config.toml
head_dim = 64
lr = 0.000998
lr_mult_o = 1.3
beta1 = 0.95
grad_clip = 1.0
warmup_steps = 215
batch_tokens = 32768
MLP neurons of a small language model. Each row is named by its layer, matrix (gate and up: input weights) and neuron, and shows model dimensions 80-207. Each number is 128 + 24 x the weight over its row's rms, rounded and kept within 0 to 255. Numbers have three digits each. A neuron's up and down rows have the sign that makes its largest values positive.
After each neuron's rows, "fires after" lists the tokens most often just before its 100 highest values on Wikipedia text that the model never trained on.

L7.gate86:101137105130128135131172090128136135110140097130132174167107140139159121087105139117093120111124128179132124147076128105126108133156166095131096134104101135137150144096160123174126112123169106116127142132136107128145119186111114092134101142155086138133127144134139133096084138127133150145103124146178131097079149115152141118114141175133114101118094110088109105146156124150107123150151
L7.up86:110124112154126189159099185118147113124180105143122125142134159113123138113158112129093137145142115132109131107110126079154095141135125137144144141125071163159138104137145112146107099106147086099119144142130130139147122138116108118137163155092165138127159160121130125100140157140083125110147094125146107128130117115167132131128127135130108126164095142137065103103127127166124107159151
fires after: " S", " G", " W", " F", " L"

L10.gate25:146129095155123139115139161120110156129125112098121131128135135119144165183069123157089157141086154131146120160120149160142128132155131065110105147179153108128121138132141138094089113084089117156111143078092143123158130105159113089146144218143107095114118143141118135150077146146148115116126163143109098125112113154110145161106095122109132129063118139160137129156167132150125113141114
L10.up25:127091166167175134128132104118114156129080108111112086095107083118108105158112145107136138108169129096149146152087086152152136119148132140119093122160145154149099110112128142118094107119112129151121133150165087123135098130120120130079138133133141126100121164118124142166176148169126126107079081106144133129112139187133116089071125148128136108104145076134152123153150153106088143155160
fires after: "he", "il", "th", "b", " a", "ct"

L10.gate106:110097167117116144148124138158125124121123126114119176131112118120122111131144149105128128111120146139134110065138112152138127140122108105135128103169130137104157071097143154107111099083136125130151145129081118146147092123169141133157156094100168117136154128146103115132115171141093131113089114149108139066142141121143156104150134128098121158129150121122115104154138139105154126152078
L10.up106:144131116141150150115090127142144136120070118120133089138145140147137129129178094155137167137089092113121104143162107105121122122154163138121093150092119166123139138114118132127108154120139126174136123099109168116111116192132142129115137121117073094148141147128095172140155127125145111091130126158141109161139150139099128139067127110136143116131165148151133091132097121140062166157149
fires after: "m", "in", "an", "j", "oc", "ab"

L8.gate37:132133118153143116109132092129082148157114151110123148090129107154102090098127151121171144113133154157105135143167161144112110125133123125102078112139053118119152123131161126160149146151146099104112118100165145130130119165149111144122127088155099126192104130133127094109131143157156102143119126142141108145119142143117136150100090129127119079072083130155151142107102122157099146129092
L8.up37:127084075142135153113164153087131109068150140153130128137107173124163130177145129136072150105100122174132179097083118123177125117119132133130133121118132099119130145113106136138189145121128134157114145110116120141120155106172126153159150148133131126070089146086110134142113154124155107102138099130148115156116139144097135089125111142147150091156146125141115123131137146101127161154121
fires after: ",", " |", " 0", ";", "2"

L7.gate61:131117175122143119135180127139104136150106130150105181113087157134120155156152110181119160116121144145111156103131117112158185137114094113114121122133117115134103124107125154113167152125119120148121135100095109183161114119145139132143154149133133132100136104167137123153119099150155098147094147130117091138150101134128149119104118141106164116156137094117142133106158094111142133110126
L7.up61:133134178111078142127151149132109136098115099080113119109202128124139153138066119123124134135195115125126136095169091145147122117099116108075152142165140124133113116123145149156165111118128109144105111095125122179119114168123109114087154153108105099107124095121114138121109132151128124160130139120128110092128147126105112128168162169150103133189137132198107130131190137131107142109159
fires after: " m", "em", " ", "om", " h", "id"

L8.gate119:118149135136132105126161127160107131117185129129142118140135126148190113100058136115105114120082131125154155131127125105063163129136109146145135148139116131126148090104132126163079114156107131097144125145146094132111076140119150119137140121090133139192130120164153087138112154087111132121059110140098129142108141164130147105158132134116153158108095093120101129083150129084124121121132
L8.up119:078151130108119137112115188159087157164147120145137131103125142149111088138089116095142165114142078138171158105148118108097115153155100089125152142165081122151136107133109101136102144126149120080127124147151087128118108144095124123160154094151176152135091126138124100119100108114115170146109157163199102094135100133159120125112118162142147170134098112111118114122155103146114093105131
fires after: " P", "om", " c", " p", "ac"

L8.gate624:133123104111152120096119124053149177113129111093176146144125144153109095111141118140109103119114131148135142138106127149146166132122141084131141133107079147130152081086155148130130106146139129119189135171098084128133088109114157107130128156133089116142128126150149097106118113119175117129139155140154135114116147124108126112108121106135115093134079090145119145078121098140109137129142
L8.up624:125154127121132146114156166085080156093119152135114111093120112131120179176118138153115115110135158135123157105162121125157071115114145140099112146121095123104143128085163122146125150136088171143150115102129141169152142144175143130116098156120118127118100138142118105158130107153188093120128092153122123166079101130156129126135150121130106147170123107139106157158141128089113129099143
fires after: "\n"

L8.gate506:140126140116149114115129074089098170132164110095099142093147122147142128124172128092116114128114159122106160147124125184119125146119145098101182134085098202101155139127150135152117131129125119133112149154100113120132099158164093122126122122168117122159122187153155143136125102175112131128115097135151154138085130146143145132137139115107137152103122070143156120059092132100130153136154
L8.up506:096132136129154166110138144112164085104134123157068112111131139134152120134143119132196097090126093107096140112103139125129065141129113119088151162134099133108113145130120078133142129139098166126092134159142117175082105124128134099113090133105104078081106105144103111134175163081149135082154071138112146137121124115141124121136124145145107133149122093095096139127118144163120112081119
fires after: "\n", "g", "ic"

L7.gate224:111162123085161121146156150117112145113199131129116134126139142180137128089115114140130106120154127156123141097125120106112107147164124106136142133094132119149119107120119128101122116128141100128115151109102116089131139117097131152149079148102138112154112129155124115142113130164112061130130138141153128121081086069133146122112145140133141117138094092073094146108093137134120100166167
L7.up224:125129165117143142103114157131205111087137129119163130142170118146101117095093115086154140120132158111100131103169149125141065104153100120103161126115143082155145101108145122134147133136121137149141112120153125154118162136136117125085107109118094173148124159132115138114096110152119131129119128125098119161125083115134108165137152142157098120143120134119108160122124092115088147140138
fires after: ".", " St", " W", "en", " w", "o"

L8.gate214:118120111117111152105159152143095159126151109147091120148116098122170127112117112121084114085115093131148146158143142117115116117131113116131144131110101134127142124125112134120144134106105148119147141100114107142131143138137148074122107118143150151112108175168139141153096144113137094129182067132140131133122159166150148044187148152065119110155097148158143109110133172135097144143116
L8.up214:119110143123137127096138158139115162119125140116107120139139095138114090100111117107081154103161122148141130145172140115133100096143128140080071115075144117176166123134132130140145119089153111128161119089114138122087096150118130091095126112112117133148129161135131122161079101126101114098165096152110116126106103144135134108123133160108110138165136182124145160123104122166109137101109
fires after: " The", " the", ","

L8.gate221:106138077103113123161162145134162153156147076132153156137131164105169148178147090147109113098151124190132152118099128141131114147100169117095120101181127148170148127139152137117147152102157107069122147138100109108151089120139149102165132148142171115128109136115138137115119152139101134158086080131186137128159110151176167089154147115109153086078097126124124138136164141081103119121154
L8.up221:122110113114145091170136154151125134094119132143155150158142118131145121145113112118086133165146174136094134101173129121139140119132109113068112133160070146147128112131187128173129137115140101135134152120100119112105090123077134132108147177116145151126115137155130147131129147113152159134074136122123116124133156138146121128152151140138133142087122160141105156135135123155116143123147
fires after: " C", " M", " c", "al", " B"

L10.gate657:094127133143113113154127128129154110106152167145117162140124096144161100133115133144104130107174118126115124103130104099157117148117144129128134150147117132092070082104180103084170125104133127104137153078066127112105166158123143124175122123124140123125165094120152121133160144113083136112128135136134126145117124121137162089126162101143117136168146124131114107138140068105123135119128
L10.up657:172123144117111150153148132117094161070092130103107110121136098131146196130110139142139153139112145107150134139161168114108109127127117106109149096148115128183127111128118111125101164101112137204126112148163165128153126115114105190140161113115162137147126109186133149158156130086129153142140113129092092113172148147110123105176096154106128133141169113080101118125151137130160156130122
fires after: "om", "im", "m", " m", "h", "=="

L10.gate177:111150125158138150130116123094158106162133121172123121102123092155111138140108134155100102099153115134136126125091143115128128154115185099147123132161137134154108125117159100144129107086120130106123156127142117151088110140148147112144095181132138113129097124150107077120132150143131132091108121153133145119113101107132174120116118127090100127120108093091151119071156149141096148170142
L10.up177:111102100118118144151147134106176134148138127106140156140104158085117133129125130141114134120120125145120145141117135113119099158112131173125089135121078170133130119104200123163160131129139152113136147133117112166124127140106129124140179137115170111148129120101124076105161123134110111093163115077132177109152161135180146090144133161119132081165147111127073140157124126121087130116141
fires after: " s", " S", "ou", " a", " W", " t"

L6.gate172:149127096157184137128154129125128163109083104111110124136121107154098128131118134134098087098125159124117123163107143163128136107182150088128116142122121135142133157133123143139093132130121142119114104117157110151169135127169113124125087129130115053139109170119137119115130105118150075117149173111161103148092117144115144130114106142125154070084117112101147101076122129185137145163139
L6.up172:135136108128141119142166147111128176117104089133132133086168131121080143118099121129091143094094116142146131181097163161134156106126139086099145129136149145144117132139124135150083139151142114106103108112147116112147143130139110131128074138120107080140114164128141101109101133122155092122154175114149094150097111135115137101129114131123167090130108155126160135092105139165120154133129
fires after: " |", "3", "1", "2", "6", "9"

L8.gate28:119118123140163097148118123098128161140128153140150128164117128152078095137114140115180135081105110169141128154137149122103112125113114133140119122103118115122160176109108079156126146116139120102091127088139086067131157173145105152177113145091074116150146167137108161111132125094129130129149154119127098133152081138131169100115138151129120092091163079118098149118111140147138121125122
L8.up28:130101156139142164113155155136147105094101135138112137115179110142132137125151127151117123082137125149141123165081101104150140120147183119099104146154147130105107134120109109140136136087099152135170138087112116134133111120102130127165136106137134123111088121115123138137151168103144111120112125145155143137120115131116139130119098155132184116142094136119132108122115104108145111147114
fires after: " |", " 0", " 18", "6", " 8", ";"

L8.gate80:134175143092181120136144108151079155130142143107108181147105164113101169137120104115082157097137115112127172113114113132120113144133150059111150108185130118146144107103173148107133144118104127123067137124106084141126077124111102118152168119112146064097141106130123120143119151126109118124090126124196141088140118116142161124125125153128158115130117126176138103122139136149082101138124
L8.up80:137126140112143126125149125144079150154080151130135159156137136151115134115094138067085147120112128147153123106073093113156151122114148110077148130169100124113107074106174132104115122138121133099117100096101082126096090104141122098128153137126156098097121131135097162114071124155136120129080108121159087111112144161167129123146111144132136113133122090195119120105141157159143124100147
fires after: " C", " ", "m", " c", "em", "c"

L10.gate655:131203095107168142123137123115134141119134107165116114123132124124120121084122119104130096154111140185102155146139141118141105156186154120190118098174085165128088121109105112139140149122158168120124172113107138123148106154105100119140111190104143133153143166134124116125144151157160114100137150140111123140136103136163132171113128171119105142155122100102108133111148117109116135105169
L10.up655:135162162129162114206108117110169123060154113157095089094158121169105118143140119168140113171152172139065126136139133106162118119152149171165114105173100144163158119123119135138135151152100117138096130102127134103096135093132132134107150117123129118117163128162078146131145121189112130145134158122131091141119119075115127130127109095180108110133172097120082119124129111145128113152130
fires after: " d", " W", " w", " D", "e"

L7.gate76:109137104093125164128134112127106146130103125107088153125109103122138152138092109137109123111129121130138136152144123097126108137138141130083122114174112136161072095129131147120079082126124093131102122100124098127155094139175126101128131152123094086106138117153099136130101108158158125144086131139159125125113124116152131127110115160145165095126122119089119086175141174176116117105142
L7.up76:177108135111112116112123079139174112134096122137120093105187126159119126103149110156133134114134107140112126162174104099136131091139111157140114103114137131167098162132137127157097142137148134146160115114131153147117090138138143139104104145146137146144132141090128100160127082109125097164116091141144138072147082148111132108086132122115112125126165124133143116104142096154119092140101
fires after: "ul", "el", "ar", "il", "he", "a"

L6.gate346:148114130152132139131141129115122138140131146152123155127070113130145109144104141097099112122136059157123127082088154132125161144132131086119137145098092137121172119105121131119122160122109126109144135128138073153143143180113151087135110121089084113127146200169103146121130173092133153135153133118163103146103134105130154160180145153121143113148105139101137169156113142090097107164163
L6.up346:148115127132110104134139197129119133114119094128177148155180129090128107099088116131120135069168100135113124144118121125133121100117092126116115142129128113163102128118132168127156097119149134122104133098126148095118134126114168138095120135107132132129117110145127119104106153116115150121123132144108130102171100153115139107152131151123116126094131133178115111153137103169105162124107
fires after: "\n", ",", " in", " and", " In"

L8.gate24:106116157115146114149126104152162152153100101120138167144147115129103133129123114110135109114141090175098117130127144074129097127127134110082089106151149089170146179113148124071107115111158131098106123140087114102127095153090095119140131158126092135131162126147120148109117169118113135119101135100121139115105134121149128108110092160124109125093072123120092114138103103125134132163099
L8.up24:107138191161169141118157147154118090176113123080082120132144118099102128124163138124108143102139115117128096165094124119120140107121102121105148134169135131110115127150161122149141098107125121127136105166127143122146134114127138128149114108100131174100117157133084119167149172148120128087153131088101128130114114146130113123166130146189142081107142162119108140091108141142117136140097
fires after: " |", " N", "\n"

L7.gate63:143074163108191113099125140126134120102154133154150203139128112110131143115141153089131137126103108139124138118089120098088149130196127154125076127106119119089152093113133117124130125124136139124133141134124087125112119129086104107099137135120118131127153111134140119098160126108157165142116162104138180169140141131146123107173108161100111140138105045114137140107168123093138094153126
L7.up63:140121083112130139109099102131129152136164139165119192131138157101150105141062107149062141120146146130123152108140154119140126137046139093091159119101141147111107110141128136163082131113093114140133102100146098105103118125097106080155107124118155126132116124134127111118125128100101144107138213144155155104131117118147112091154141154147129143128123142129120132173093126137106146165156
fires after: " p", " P", " v", "P", " V"

L10.gate381:086116143152125091156130147080086142125136126100134130134115153144126069100168139107122085119152136148094137125153156158124096159133099118149139133140116180088137157158131142141090144160122145109139162131095132155158084134162070151178101164124118134139155151144086161107133140110096149131139116084112130099160148169164155119102119123127146124101118105149139083057141159137152091135131
L10.up381:092101136087140132166129093149138097133209148142123067112099159098149129108175135109150128136110130121117154124142128084139128141095136142177112126100106136074111151104140138132131165119135131111142120125120112116106099131165099111152138187132160133076163124105136090151129141102099115111171145081158093100177131111124121153094072131145171126140157131119120089108155128123134091130108
fires after: "ol", " to", "g", "el", "a", "in"

L8.gate487:107160074134141155155166103106060152131153117102136165118121115115101132134100130121137129096115098129140148124126144118102128153166111127123125122115107173110101119148145142171125112140116108169159147081118097129163119146097093155110140090133119092172129172121130111132077116113123099124127163126123165098101155116111160187108108140091164105112105119118143076129125132122166116165152
L8.up487:138057112149151138130100128106162161157159121130142128133115171128087097167143122141146137110127146120130137131189174099061142144067125102093112142129159132101084126095121133166100143120109154139083122106155126141130161142132137149157112106123152125070117113111148101164160097111136109109117091111129105074143129151145125093120106129129157148154128133106097124109122114110134100132134
fires after: "if", "ar", "p", "r", "v", "j"

L8.gate421:136173126140136072136134163120109143119119065158133115127149097128109123145092117131144092139092100155102168144133134122132103113128113116130117125135078112126162139135133100099143125124139113120146118138111097200138140162158087098130084159130140103171130136139150121120108113127135174104111153124140096134118095151136135119134144153117108074121102077127131136120150127121140078128127
L8.up421:149115165132113121122140103130173139092127145119149113141181143125149151135134144087112154169170130132077148108122113108187098084153149185142183115160121099142083122156135108149166148120102127113126132158144134162133136148121163125098128114109152187125096119143130065128149160109108175117129169118129096139161129163125135113150136155164098141118144122153114109171139114114102139156142
fires after: " o", " w", " W", " l", " St"

L8.gate528:110133106145096138132140099089097156128109114088163126159077160131139134172123126121150116085161130156127164077121153142124155146157130108076147114165115171143142123109157148112156098116144085099162139111105105126144083148151146122124168166063124108117099128121082181151113175140112117151096110109156146081128137159116177114137118129109128115117126129146068074109124141114109130156131
L8.up528:191127119183136137126136141090101125101121089118133086142164095133160124113145154132087156115173100130176143138119107185136168081136120098130122098153154102137123166151154221123123165130168116115146129132154127130130086096109160159136118067152107129118131078122125140153132096106114114145098163101125113092119121151071123150122129113169144135099110087136112099125135123122096151155133
fires after: " I", "a", "h", "ar", " A"

L10.gate42:107134082126132087130122115120134105137122122121153092124126116139104096114103135111137098179137084155090163165131157131112103097143099120104130130170133133152085103103142099068128142157123155140117161170139126142114117175102136117114130167101127125142128156120104134113118098169151145113124100108099153106136076113106103107120150116125122089137124092133141131137154113138105129122100
L10.up42:096131088162118097135135105120151118140131153113157132111099166132126107100159133145129157130134145179091088126127139147141098136137133173160136145096143127143148139152114121132131139129151077126097121135119153150163120083142118139143138129123134137142140162101104139140170117136142170144107132113138139171120105124150150128110099146165149130110164126088089148135163100128106161113105
fires after: " D", " d", "l", "r", "ur", " st"

L2.gate596:117137124126142140130124102133108120145108122135128121163082136119132137137165144136124118117104135142149139145138136197113127134146130107115224125134132094180123127127119135107151161131114190129121126124128137077130129157125138148141105120122167163120095187131129121174128130213160116084129111121152093123127134149088138132139115122119144124120143112162144170109197117125129163125094
L2.up596:117146139125111113124159107133145130118093106141138121110118191076135106119171111134122124119157098126119123106185141193168116086119130102107173122118118145137157125135122148188131136123108149131142132120135113089123128156187134130134076128096188108130118164115130157119129129138136085126134130131098115128106131154138106137132091116118125118150149173105120170136109114118075175098078
fires after: "h", "ic", "il", "a", "c"

L8.gate126:122091110130146117131138149143111109153119136125163163156108128138085125176135135167120144095124151140133155114141130134144108106084131118080122141128150132150102116119134120150115147097124130131140121139139112095126144132117104124168180115134147114094135095127119107136087106099119095111104119129139143126102061172144129155179110159126110137090095163152086106134121121095113140162126
L8.up126:094146140078142089110147077092149102116073112151154161104136124127120123163159141172125129153113137121190101112123135133131130130113120097111138120131151132147136105099149111145147165101120137121127118113153125093100121117146125144138160122156096138109130162133139132102099108119157110092117137101121151106126120133086135115146082139142108149186131148130129133143162168116159160118168
fires after: "us", "an", "is", "j"

L10.gate354:094125117123161164182135118114126137110132140204111155180116147130091124110140124096117176118133123129142128102156140101174127121129143171112080132122099114120147099125120114170113150109162152098080146119125112152115133162141132123164103135126147107117169081135159113120165140145155168111116122140141124122097081133171149102089116138130106119146156113162115107123136107110121076141086
L10.up354:166129114093114065123135160183091122187129089145150175127174116124093170127130107146131121146128092139147116110130133118144116133097139123141087112088101108126136125095180112136109134174135140121126137117137147119086113141099099132127139070117120121113112110114134148121162159111127149145092141143133114108133146100118134098115131125098124143120080149112138120151055121092111134146128
fires after: "re", "v", "d", "r", "f", "os"

L7.gate474:115113146133135126136161151128082126123114161108163117125094085160110094129132128075142094134167120155105165082163156102117145119113105107142096131138107140128090104095149138149109114139144117114121139075104129132130120164116170127145120143133128122135141156176136152103106163091133128120107119128136153116105097098152147105124152150078157135164120135107107101075137132107138148126141
L7.up474:134103083083142113140109181164152116130113149156165146152155133109160108091148139109120142148162135116100139132149065104156143062156111068130153170141117104139120148138173150095142118111129084177140139135113146109101092159102141161097150148130131150184074123108116104121132148108130124141108141149081120126132136148116137137093084132120129128131145121109098139112121098134086132110127
fires after: "en", " M", "m", "r", "a", "in"

L8.gate72:092110146100141105158095144131099139109127135109128121125065133113138131160132136146145125132103125183109162085147180089122162110146145112137119124130102151120098116086132129165168158138185131101149131142105105086112121169110106116113103105087136126099134093133127088170127161096137132135096115162135144172120148177184130094097149105117109143152135132130126120129160119106137099166172
L8.up72:164108094106084108160115169147125125125139151112150169117117097102104112121089141092171141091133116132134130113148149123136145115109116101131159103151137083138086146164167083118154148168132127144125132135148100108119107128129147109192142124119154139145099149165109109127115126104150107046122135134118097104164123154128121126107083136116134146114081185147109137149128159106151154133123
fires after: " K", "om", "ak", "j", "ar", " P"

L10.gate222:084136149120130157131107082124151180144167122176168099162110130141149126136153106112113088120143115154123140116160128076118150137154179088153090133138126158139131102075134125160136118125129155080118152106127085121114179147101098102139158133136159093155106133106160145138110092172135144119139114122114081114156138081110156094110127114129171096106123136139111122111148063088134104138150
L10.up222:121127143097180116152093114118105131133135105168112155143141101146129171097129111131162123150118146151136134118144051078072104158120154141081126140134112128152096109094143109140120103132175096147122139124153158150116140178145117123060128115119088116128152118121138129129115173145130129175141141146124103115113151107115139125111166119098134129171116151079143144132093114112142125139147
fires after: "er", " P", "r", "p", " ch", "re"

L8.gate203:092133118085121153146150138135111160162138086109137175131161119134129138146088134145117135086108125149124125093151144130145147180120110080071096119103148142112107086083155104098101086121147109153108146104107140158128099133147060120122154137113076130111151135129149131109115130116172121156121148133192116089126136101132151118097139122128182087139103149122118084105112138077129112161102
L8.up203:112118123142149131149153192140131132140145122146165141187133102137106107152117109132183147139112140139090118124147119106110148149158116123111090125130144143152138129109159166114151137112089140152113177084136141175136101075111152144159116167111096137118123108123126151176118115080139070138128136093188138099141113141140135084110082132094159139117128129102129152128155085106147131119151
fires after: "il", "ul", "al", "un", " m", "ar"

L10.gate639:115121134152127124123147099124119119089156147121116117160156158098108136142097122092134102094114094097128131174123155143111129154132074131106155113117144123141118122155097144114122141106097124135118175122166087133150092177132114152137142177144104102179146125108084103139097167159093085134109156147105112137117089133138119084110125144112146160111075110139148112151157136172115139166127
L10.up639:094149144155094133159106138088140125170083154135164140156103120123109122132143125167123177133158135142118099141098127129107132120137059125165104111125103100101152129168099121149100127146087135130134137131115141150111120095173177142133132097144144095135084104131145157122141132169141161117163121117159111142098137096110143130147124148166136120161179093140138118124110140158098102101129
fires after: "en", "erv", "v", "o", "iv"

L8.gate698:142102116124151130102120108127078130092122130134166140110134107137129119098104112131143105066083112143135113148131093143142097119104142134131121139121142121077133150121114065136138118128122138115152135109077129078159097153092100139154111120152106092182091152121122125122124177103131121109134157151098141129074129143093123134148096179108164127119109136090156096099077136141129131149139
L8.up698:085118151139108125203130121127133116176118133136122125104130115113109141171136118130104118104104086124130100148089157103130162104125128110104118139138145128102139158148125123117143138098128151152160146128074142077127150148126086139179137121150138110125126167074088143145146149126106083117134106065133106131103149145113126064158103114137184097141115148158138106122125135142162128136163
fires after: " |", ";"

L10.gate35:100176139122133156154137152058120122116174105166103181091116115096079120120118128123097091089143150159150152083138164139110118130148146142118100112194128158143145140119095117142136183118140119061133144116096139169114115136152138077136128135125153140161139147115105085116134148111098110123140093100138141105116077132157133142119136156142137137156118106143112069116201139147144098128157
L10.up35:139107135144136113109119147108103140111150072128112105162125129136087081130147128179094142086127126166108121141085119104147114170140122117099124124180144132128132102151133092152112110124147169119143128152114127161146169147144107128129153137093099112164100134121119089100138115127159141135144184087119157127110104109147148125144131162136095124110120110161135102142117174129131120132134
fires after: " W", " w", " he", " was", " s", " b"

L8.gate368:112123112144140118154110110134142137131118058127165101108104157123113152149103134115106172144128122148127124127139198107155152111136137085135094142108113144121059130134154095083126143138139134129128127110121078140118139126089085118123149108120146120118140090147123092113126132155169121132110162123124113109110102116145141158146098144130184123106153107114136133095116139156120150166154
L8.up368:101095113113112169088086098106103119103116112141129141131118175086099131151089112118160123107126111128149130102149143151161163100199134121100105126088116109153070129122134133124114136137142115137133125110146114102106114104116108157146164111079117101118148149153115094120149086109155104100106129103108137042110115135134112097136076137125148140160102123129092097116125165121167133116171
fires after: "j", "an", " ", "u", "ar", " be"

L10.gate339:123146120125136086132154084141148149131199125092132107131144151088062125097132125120134109103094127127146129159119108108142130118153150122119112133116126119150158102106114118110143128131130131117149160095119124116157134137133092077130159140126123094140143133104109114102121104122078066136118139140145146123144132128121137109113125167106146104143079138115156130122142098169088124157102
L10.up339:101081148163134156114166107117168114121136156134133156121084141101133141156133111128133096148161122154157134112126099130116160175066151148139126133101136134147125117126133135152124132118109103082155123109123114088179135104100182104174140124141158143111124074149122104092113120131071130114151109131116124127140124129143128149150112156162130124106118118132109137149135157125128160122163
fires after: "o", "en", "u", " G", "t"

L8.gate567:103114144161150137108140122128101124119157135166163184137095143115118096119115154117112108105127117135127149067108151153131164155104127114181116144110101142087141080127188082101090122117099132115129114127115094129117109177106137105115109115146120148107139126149098111153097110158098115132093144174134129125142068114130101093150117081112140103102116133158164122130101151109135147163130
L8.up567:136131167128088155088096141157110108105103161136152108144099126113137150161136145139124157125128118126131141080096130113176140102106110142124166132095108127132147154149120121108172089126124116132115114162146127144085122170098160063113124112131126154067137074132100095145125103158117126120110121160086126123137095121108119114155135113129098139129154150183145138135097176134147171094128
fires after: "u", "es", "s", "is", "us"

L8.gate524:119112115102157143134128121144110128192159137139151165160107105104089101108158140072145174135113110129143141080161128096133082140141147161116095133161084119123143101156119086126123147095121098114121128118155099136130147144148121130138162143117176117150166104112166125141182138124126129136120109126134100111149109109117135113118102135062130151130139165135114121124140097107134077143087
L8.up524:150117165140141120127130094135126140155145143119135149139105106103147128164153137115086144133132156136136123103124137087131093096178086150120150140163118122114128134128152116098124135127106131133137119146116141174124103158118137107148187131154151158105144128122143084173142091150091146136086103124113167096112178126172177128124145116096094174092108127140106140102120164099134140131143
fires after: "oc", "it", "im", "ers", "ud", " V"

L7.gate121:129100127061177147114131125116104186106163140131130174189130162132130080146123143113140153148154121154097137143154149114122057113139155138063091140111112134147149114111132136113136110140152111103167131130093064162101137136094108108167119123158135128123164134141130151124130109130091111118110117120148140154137109117156127089133104161102126126136129124130082127136134076119129110093113
L7.up121:117121146138161124090142145108108137120159167179125136152140130099151093152118118159131136175139129127077137105164173113162121086141134082081100110147129144104116080128145143161136163145117126159105122156115142140134141125120151070166142121131142159134125126132151070176166144109125166154117099175165112155126110094147118065141143137130117164101111139179131110119127119111107140118119
fires after: "ec", "oc", " T", " V", "us"

L10.gate210:155143109142084084123157102119159102120106168137143151132113118076127152120156111127153142104123102182146144093149137109115164156136148125150118120091141126124094104125110127095104121135174089104170133116111122155148161158164174090155116161137153108127164129155157130069117163140074139124146137127136127133090115140131138094141168108073136119167139123131154135117160133119169123145140
L10.up210:174168127129111134149147144113138138068066116093088128099182150132117122123119106091078143167144139137083139132119172118122112120132141124149131147146148164135126128131154121128121121103132121096139138125130113109150108136137113137119141153078144123134113112138111140136122140153081131094161152151110115124092125136082122132101121090113138109087113121163099125116107162157101104136131
fires after: " J", " s", " S", "s", "ar", " and"

L8.gate26:139172133174158103097124080114147161160108145145129163163160106120113140152147109119079126116144085157110136103155140139155113116142116152096147101120150106088168123117094133102131104090148124144107128120111100116112181148117153140140116122163136155161095112132145121119166195103119096146157147169110106169118095103158161111174133119129144155164129119110188167166156124129128126167120
L8.up26:143087088142129117106091118122090098117088124168163146107137081111109127136125123117091161091137156129086148120090125101115166139128163151096097122135098108116111092152118137118102119168135134093109138143126142131127152158138116161101116092141131085117103134126133125100128099136152128112107161158120113127082137118127121134173132130165136075143132128166113128112093085169121121123181
fires after: "iv", " Un", "v", "as", "o"

L7.gate47:133167118132108137131144108126093135121133167141122125123095154136110114169167121136086130150104152156100140105096136143169080166101168144139117136094117173100127124116129123119130150121173152140121140132106104178104145144172118095132103147144135140146153164111123138156140140164137106143130104145165127153106108100146134121130139131131123138142123114129123095143170095151113130162148
L7.up47:152116105147163158096100160142112129126141123112104145108142151177117148084180144107113165078107100133092129120087095142109111154124087163106153142091118135102162120124128134171147118131177131133115106121134120190105124175114131151083098115146095155113183115115135079137134109159147115109144107181130194159106139121124103165109152145144148141138105133130124134120148157113117138134134
fires after: "\n", "ear", "ame", "ition"

L7.gate694:127145084156099094172145116131110143112071139177175113135112095116115150146100103134153143130140112154110157170124112158137119100143157131092121125175130124159140150122163161104160120124154109087138143109094128097174081173180130140122111156105168130147080168130130162131124131167142093138067117165143106130114113133093124147105122147091146068125120117154117167110131173147148093098167
L7.up694:146131150095112127149153119121104135088071102141125132111068131138115137139110128122115103178169148111099158103132109147125114118149136111138083115171103159134081128119169141137142139140141124132129116099143153146128057141154118121088100156118151132096151158114109155120136136145129117097087085149123116123169136117162110134120089162107123113165140136099061162100131125137127128128159
fires after: "b", "a", "h"